MLP neurons of a small language model. Each row is named by its layer, matrix (up: input weights) and neuron, and shows model dimensions 96-159. Each number is 50 + 10 x the weight over its row's rms, rounded and kept within 0 to 99.
Before each neuron's rows, "fires on" lists the tokens most often at its 100 highest values on Wikipedia text that the model never trained on. A number after a token or word is its count.

fires on: "=" 53, "ed" 7, "d" 6
L14.up399:36 32 74 48 55 39 36 51 66 62 37 44 58 50 64 32 53 65 29 48 53 45 55 57 29 58 44 61 51 39 61 42 32 47 71 27 48 51 36 45 55 61 62 46 63 62 33 66 46 45 51 53 50 47 46 37 64 62 42 39 47 61 45 63

fires on: "sc" 29, " UTC" 8, " more" 5, "ust" 4, " as" 4, " feet" 4
L7.up81:43 39 55 50 31 45 37 52 57 47 47 54 49 50 67 52 56 48 30 45 54 36 51 49 48 49 76 49 55 40 53 51 68 48 57 67 46 58 50 51 51 66 39 72 67 26 44 56 49 58 51 50 44 51 54 48 41 55 58 50 52 43 54 56

fires on: " based" 14, " due" 10, " Territ" 10, " were" 8, " had" 5, " $" 5
L8.up29:48 60 44 51 69 32 48 50 60 52 61 52 47 38 65 54 71 44 70 46 56 46 57 42 51 55 41 60 39 61 49 39 25 58 72 46 54 44 50 67 48 61 56 51 47 30 55 53 68 53 54 51 40 46 40 59 33 42 48 57 45 55 31 75

fires on: " more" 42, ":" 33, " because" 9
L3.up364:55 51 49 55 51 51 58 42 44 50 54 52 44 47 58 52 50 49 16 39 32 41 39 67 55 45 52 53 66 54 41 57 44 69 44 46 28 53 62 55 62 64 58 50 54 49 43 56 55 61 60 63 41 54 48 52 57 43 42 54 46 52 49 58

fires on: " have" 19, " had" 15, " res" 11, " has" 9, " Ref" 7, "=" 6
L13.up24:51 37 51 59 72 56 64 54 53 27 46 31 52 49 53 56 36 53 38 61 68 57 75 59 65 62 36 50 52 51 44 52 54 48 56 37 47 51 46 42 51 41 63 47 56 55 51 52 69 45 61 55 59 35 48 22 54 43 46 43 47 35 46 44

fires on: " out" 45, " Un" 11, " un" 7, " News" 6, " Sports" 6, " Out" 4
L2.up498:39 50 33 41 38 65 45 44 37 39 53 60 44 42 36 59 54 56 31 63 25 36 65 49 44 36 41 51 63 60 39 49 45 52 45 37 55 41 46 46 52 62 63 69 49 47 32 53 48 59 62 43 76 47 19 45 55 49 58 55 56 63 66 45

fires on: " un" 40, " Un" 14, "pp" 8, "ult" 5, " imp" 4, "sq" 4
L2.up472:38 48 42 46 72 38 64 39 54 33 42 57 54 50 48 60 61 56 42 77 59 41 55 50 64 44 40 41 60 42 47 43 57 52 60 35 58 51 48 55 54 73 51 53 47 58 32 54 40 53 54 53 47 51 46 52 49 44 55 53 58 62 72 25

fires on: "g" 27, "ma" 13, " Li" 10, " X" 8, "ng" 7, " Yes" 6
L2.up375:56 53 62 55 62 54 34 50 54 46 34 42 54 45 60 62 53 46 58 63 50 41 57 63 64 70 27 21 51 30 48 47 29 56 51 48 45 49 59 49 69 32 44 55 59 52 54 51 49 48 55 46 54 48 51 54 51 63 43 40 47 54 58 58

fires on: " Fa" 13, " Ha" 12, " short" 10, " long" 9, "Te" 6, "In" 5
L6.up551:24 51 37 48 62 51 65 31 48 53 60 32 58 56 58 42 41 59 36 52 40 48 59 63 48 44 43 58 49 63 51 51 40 56 59 58 34 46 44 49 67 54 43 67 49 45 59 43 53 75 43 52 55 45 48 55 67 61 51 54 55 39 48 48

fires on: "  " 34, " may" 13, " also" 10, " not" 5, "ea" 5, "lu" 4
L10.up361:54 54 39 54 63 54 63 53 60 45 46 54 48 46 48 34 46 58 53 57 39 65 59 36 44 41 45 42 52 49 60 47 25 51 49 57 61 46 39 47 49 55 60 46 43 72 56 36 37 36 58 60 43 65 58 37 57 43 61 39 52 37 56 64

fires on: " by" 20, "si" 12, "sc" 12, "ust" 7, "cha" 7, "ed" 6
L5.up223:46 40 39 58 43 38 50 49 57 39 51 38 71 29 68 45 58 54 31 45 45 48 54 52 36 37 44 55 42 57 43 44 44 36 54 64 50 64 36 52 49 46 49 66 59 38 46 40 30 63 51 45 33 55 56 49 57 58 59 42 28 52 50 52

fires on: "en" 47, "r" 14, "d" 12, " between" 5, "ber" 4, "ted" 4
L2.up567:42 53 69 46 71 44 51 31 65 66 30 47 56 37 58 47 51 53 51 53 54 38 60 56 30 40 35 59 44 52 31 48 48 65 48 56 61 47 50 57 46 44 42 54 47 56 34 60 40 35 56 64 64 47 62 41 67 59 52 44 53 56 43 61

fires on: " on" 20, " which" 15, " $" 7, "On" 5, ":" 4
L12.up129:47 52 56 56 52 53 37 48 59 50 82 48 56 51 46 44 71 52 24 70 51 29 46 56 37 47 60 52 51 63 48 43 34 62 38 48 48 40 59 60 49 54 68 60 60 43 56 65 55 51 63 57 43 58 51 58 58 51 26 36 36 58 40 57

fires on: ")" 22, " O" 11, " a" 5, " F" 4, " G" 4, " file" 4
L15.up180:63 45 77 40 56 46 61 52 50 45 40 30 63 64 46 52 44 45 50 52 58 60 64 31 50 55 27 47 62 49 57 48 43 45 58 69 54 47 60 74 48 45 53 53 60 69 60 58 39 52 39 45 38 72 53 58 50 35 60 54 33 44 45 36

fires on: " It" 22, " UTC" 17, "c" 7, "ali" 4, "oc" 4, "ol" 4
L12.up481:45 34 56 54 34 36 49 50 56 39 45 47 51 39 52 56 59 44 56 35 51 43 56 82 69 55 54 42 68 49 46 45 57 54 46 52 29 45 49 51 57 34 45 64 45 54 52 61 65 48 68 52 60 42 39 57 47 58 50 49 60 44 54 43

fires on: "=" 55, "2" 16, " (" 4
L15.up368:49 49 64 41 52 43 29 49 60 51 46 53 62 54 50 54 54 53 53 43 47 57 52 37 40 58 34 52 57 51 52 46 45 52 81 38 56 60 47 55 40 44 34 37 39 55 26 57 35 61 49 65 60 43 66 35 53 45 49 55 70 68 53 51

fires on: " is" 27, " was" 6, " =" 6, " at" 6, " been" 4, " tor" 4
L14.up319:73 47 64 42 58 54 62 42 47 63 51 45 38 49 36 44 59 58 45 42 54 68 59 58 46 52 59 46 40 40 74 46 55 54 67 39 60 56 46 46 57 47 49 63 44 46 52 60 67 55 52 55 68 54 50 56 59 49 44 47 66 69 55 41

fires on: " not" 17, " too" 11, " rather" 9, " point" 9, "si" 6, " more" 5
L5.up633:49 42 46 54 58 60 50 37 44 64 50 40 49 39 49 58 38 47 24 45 35 63 40 59 73 49 52 43 44 64 47 52 55 52 43 43 34 61 42 68 54 53 56 37 38 52 46 39 61 64 40 57 47 60 46 53 56 37 43 56 51 49 35 53

fires on: " by" 24, " age" 11, "cha" 10, "olit" 6, "ort" 6, "ical" 6
L5.up286:57 56 49 50 39 43 61 61 39 36 51 09 78 57 58 47 45 50 57 50 32 65 54 50 52 53 37 67 49 55 37 43 41 44 56 45 54 48 31 52 49 51 42 44 48 38 50 57 58 55 40 30 43 67 52 37 70 46 47 59 39 67 46 49

fires on: " =" 26, " were" 9, " also" 7, " under" 6, " had" 4, "uel" 4
L5.up632:50 49 30 57 52 44 43 41 64 42 47 42 57 26 52 50 62 67 39 40 50 41 44 55 54 43 47 45 63 55 43 35 31 61 55 59 26 53 48 55 54 52 48 62 63 39 45 50 58 66 62 50 49 37 42 48 37 50 51 57 42 57 41 57

fires on: "s" 30, " (" 7, " res" 6, "De" 5, "/" 5
L14.up373:64 40 33 63 53 43 45 46 57 44 59 30 55 59 34 54 53 42 54 58 47 32 44 39 47 45 66 40 57 52 65 48 47 52 62 54 30 61 60 74 55 57 37 50 43 56 35 61 57 44 47 49 49 49 64 45 63 57 45 56 21 39 50 59

fires on: " by" 19, "-" 17, "\n " 16, " An" 8, "\n\n" 8
L2.up254:43 46 39 49 39 50 56 55 36 29 69 49 33 53 49 56 47 54 42 70 49 32 39 49 37 59 59 46 66 43 59 50 47 60 41 39 60 47 44 49 60 38 57 62 52 60 33 33 43 61 66 55 32 48 67 47 42 37 45 60 55 51 63 47

fires on: " it" 21, "I" 10, " Pan" 8, "." 7, " Chan" 6, " It" 6
L13.up616:45 48 40 57 45 48 56 35 48 45 36 45 38 52 58 54 71 63 54 56 49 32 53 64 55 50 55 41 51 50 48 50 54 52 66 53 51 44 61 50 40 29 69 58 54 59 54 51 55 43 47 27 38 19 53 53 41 43 77 55 49 63 50 44

fires on: " cr" 19, "sh" 12, " as" 7, "roc" 6, " W" 6, "ping" 5
L8.up106:49 52 34 65 49 56 47 37 59 48 76 41 67 48 54 48 51 55 20 37 55 53 52 41 38 56 52 53 35 38 65 58 43 50 56 65 71 48 59 45 39 64 66 50 52 56 45 50 44 32 47 47 45 54 37 41 42 42 49 60 38 57 51 31

fires on: " a" 25, " the" 17, "18" 6, "e" 4, " di" 4
L15.up246:70 56 66 46 53 44 68 56 45 60 54 57 27 54 42 48 54 52 60 62 42 38 36 43 42 38 36 57 40 48 59 53 41 43 30 51 61 63 59 64 45 57 56 50 43 66 34 43 65 53 62 52 39 48 48 61 46 41 66 50 27 50 37 61

fires on: " /" 21, ":" 13, " as" 11, " Bu" 6
L7.up443:36 52 47 53 71 47 52 51 60 45 62 47 48 22 34 59 50 56 43 46 35 79 46 62 47 46 47 38 49 59 46 47 31 46 48 50 48 55 58 56 59 20 53 51 60 54 57 46 40 72 58 44 46 47 47 45 36 67 56 43 40 30 20 48

fires on: " by" 15, "sc" 15, "rs" 7, "RA" 7, "enc" 6, "on" 5
L5.up16:38 41 46 49 28 58 41 50 70 46 49 39 60 39 70 48 35 64 45 59 44 42 44 57 38 41 67 51 46 58 52 53 49 43 44 63 70 69 48 56 45 42 72 44 47 42 46 47 37 51 49 47 25 40 49 66 45 69 50 59 58 51 43 48

fires on: "  " 37, " also" 9, "History" 7, " thought" 6, "ti" 5
L12.up436:46 56 30 49 50 40 49 43 72 56 36 60 40 47 40 43 26 53 60 48 83 53 47 41 43 38 50 48 62 48 51 55 46 58 68 64 54 47 36 48 62 47 62 42 45 56 55 52 48 53 45 62 46 53 48 42 78 53 61 49 55 72 56 51

fires on: " such" 35, " based" 11, " born" 11, " due" 6, " known" 6, " ;" 4
L5.up247:53 46 57 34 62 61 58 39 49 54 51 53 41 63 40 55 50 49 58 51 55 67 35 54 42 43 53 46 51 45 48 52 55 54 45 51 57 52 60 41 44 40 51 50 32 58 45 47 47 43 48 61 52 41 56 46 45 51 60 48 52 50 35 49

fires on: " York" 18, " London" 10, " Wales" 9, " households" 8, " Burn" 7, " appeared" 6
L2.up173:55 53 41 55 68 33 61 55 61 49 47 56 45 35 33 60 53 59 55 30 38 47 53 41 54 55 50 57 52 62 38 46 64 60 47 60 49 48 31 55 48 59 56 44 50 59 33 53 55 44 70 64 41 47 43 49 33 49 56 52 55 60 41 57

fires on: "r" 26, " Men" 20, "ar" 15, "d" 6, " men" 5, " women" 5
L2.up431:57 56 53 57 62 51 39 44 43 49 28 58 33 33 48 57 73 50 57 52 48 55 44 41 46 54 37 41 70 47 44 39 28 56 53 49 75 47 49 54 42 47 63 52 70 55 52 61 41 43 64 55 54 59 52 32 45 60 20 68 43 61 65 51

fires on: ":" 19, " on" 17, " as" 16, " |" 9, " December" 4
L16.up10:47 49 50 64 43 54 51 48 51 35 53 44 38 44 53 62 40 48 52 70 47 66 56 59 49 70 56 38 54 47 49 41 44 50 43 44 54 43 71 64 61 22 51 44 51 46 66 40 54 61 43 52 33 42 48 53 61 54 40 64 59 38 53 47

fires on: " and" 31, "," 13, "–" 10, "t" 6, ";" 5, " (" 4
L10.up179:48 39 67 51 57 46 54 50 62 45 40 45 41 57 41 51 35 65 51 51 52 40 64 37 52 49 54 42 53 36 48 55 48 68 48 52 59 51 50 65 60 46 51 67 46 60 47 61 32 40 52 19 67 41 55 57 55 53 70 52 51 32 67 41

fires on: " and" 65, " of" 8, "sl" 4
L12.up233:36 44 47 65 49 52 56 56 53 58 42 46 40 54 44 62 35 48 37 53 47 52 39 46 49 50 77 50 68 42 64 48 54 56 49 52 64 33 36 48 47 37 51 45 63 56 41 58 42 40 52 38 49 47 48 49 54 33 68 60 33 40 41 50

fires on: "ng" 30, "g" 7, " Department" 6, "log" 5, "va" 5
L10.up374:39 50 57 34 43 49 52 33 67 40 53 55 45 47 52 58 63 50 51 55 45 44 56 72 68 75 49 45 69 46 34 60 57 41 63 47 31 47 57 46 61 37 46 53 43 46 41 73 49 54 61 40 53 59 45 20 55 57 50 43 52 63 48 38

fires on: " such" 28, " an" 20, " that" 9, "  " 8, " known" 4
L8.up437:57 49 51 31 42 58 64 42 49 48 57 31 49 63 44 54 23 51 61 39 28 70 39 60 59 57 39 47 64 27 44 52 66 54 35 43 44 40 79 49 69 38 47 54 36 69 56 61 58 28 69 64 69 54 61 45 63 37 44 53 63 56 57 46

fires on: "s" 76, "r" 7, "t" 6
L5.up572:50 57 48 60 50 45 28 43 65 61 44 33 63 43 38 60 66 46 69 29 39 60 52 48 34 48 47 38 69 51 47 45 43 64 50 50 50 66 50 64 56 40 53 61 62 50 45 54 66 43 53 45 44 47 52 43 56 51 22 38 37 46 43 61

fires on: " appointed" 20, "ed" 20, " established" 13, " former" 6, "d" 5
L3.up609:48 48 66 69 56 57 44 38 39 51 52 48 52 67 50 26 39 54 51 57 24 45 49 50 54 63 38 30 50 49 37 52 35 73 54 56 50 62 24 47 59 35 54 67 54 57 42 42 54 52 51 56 59 47 60 46 67 35 36 56 53 53 53 59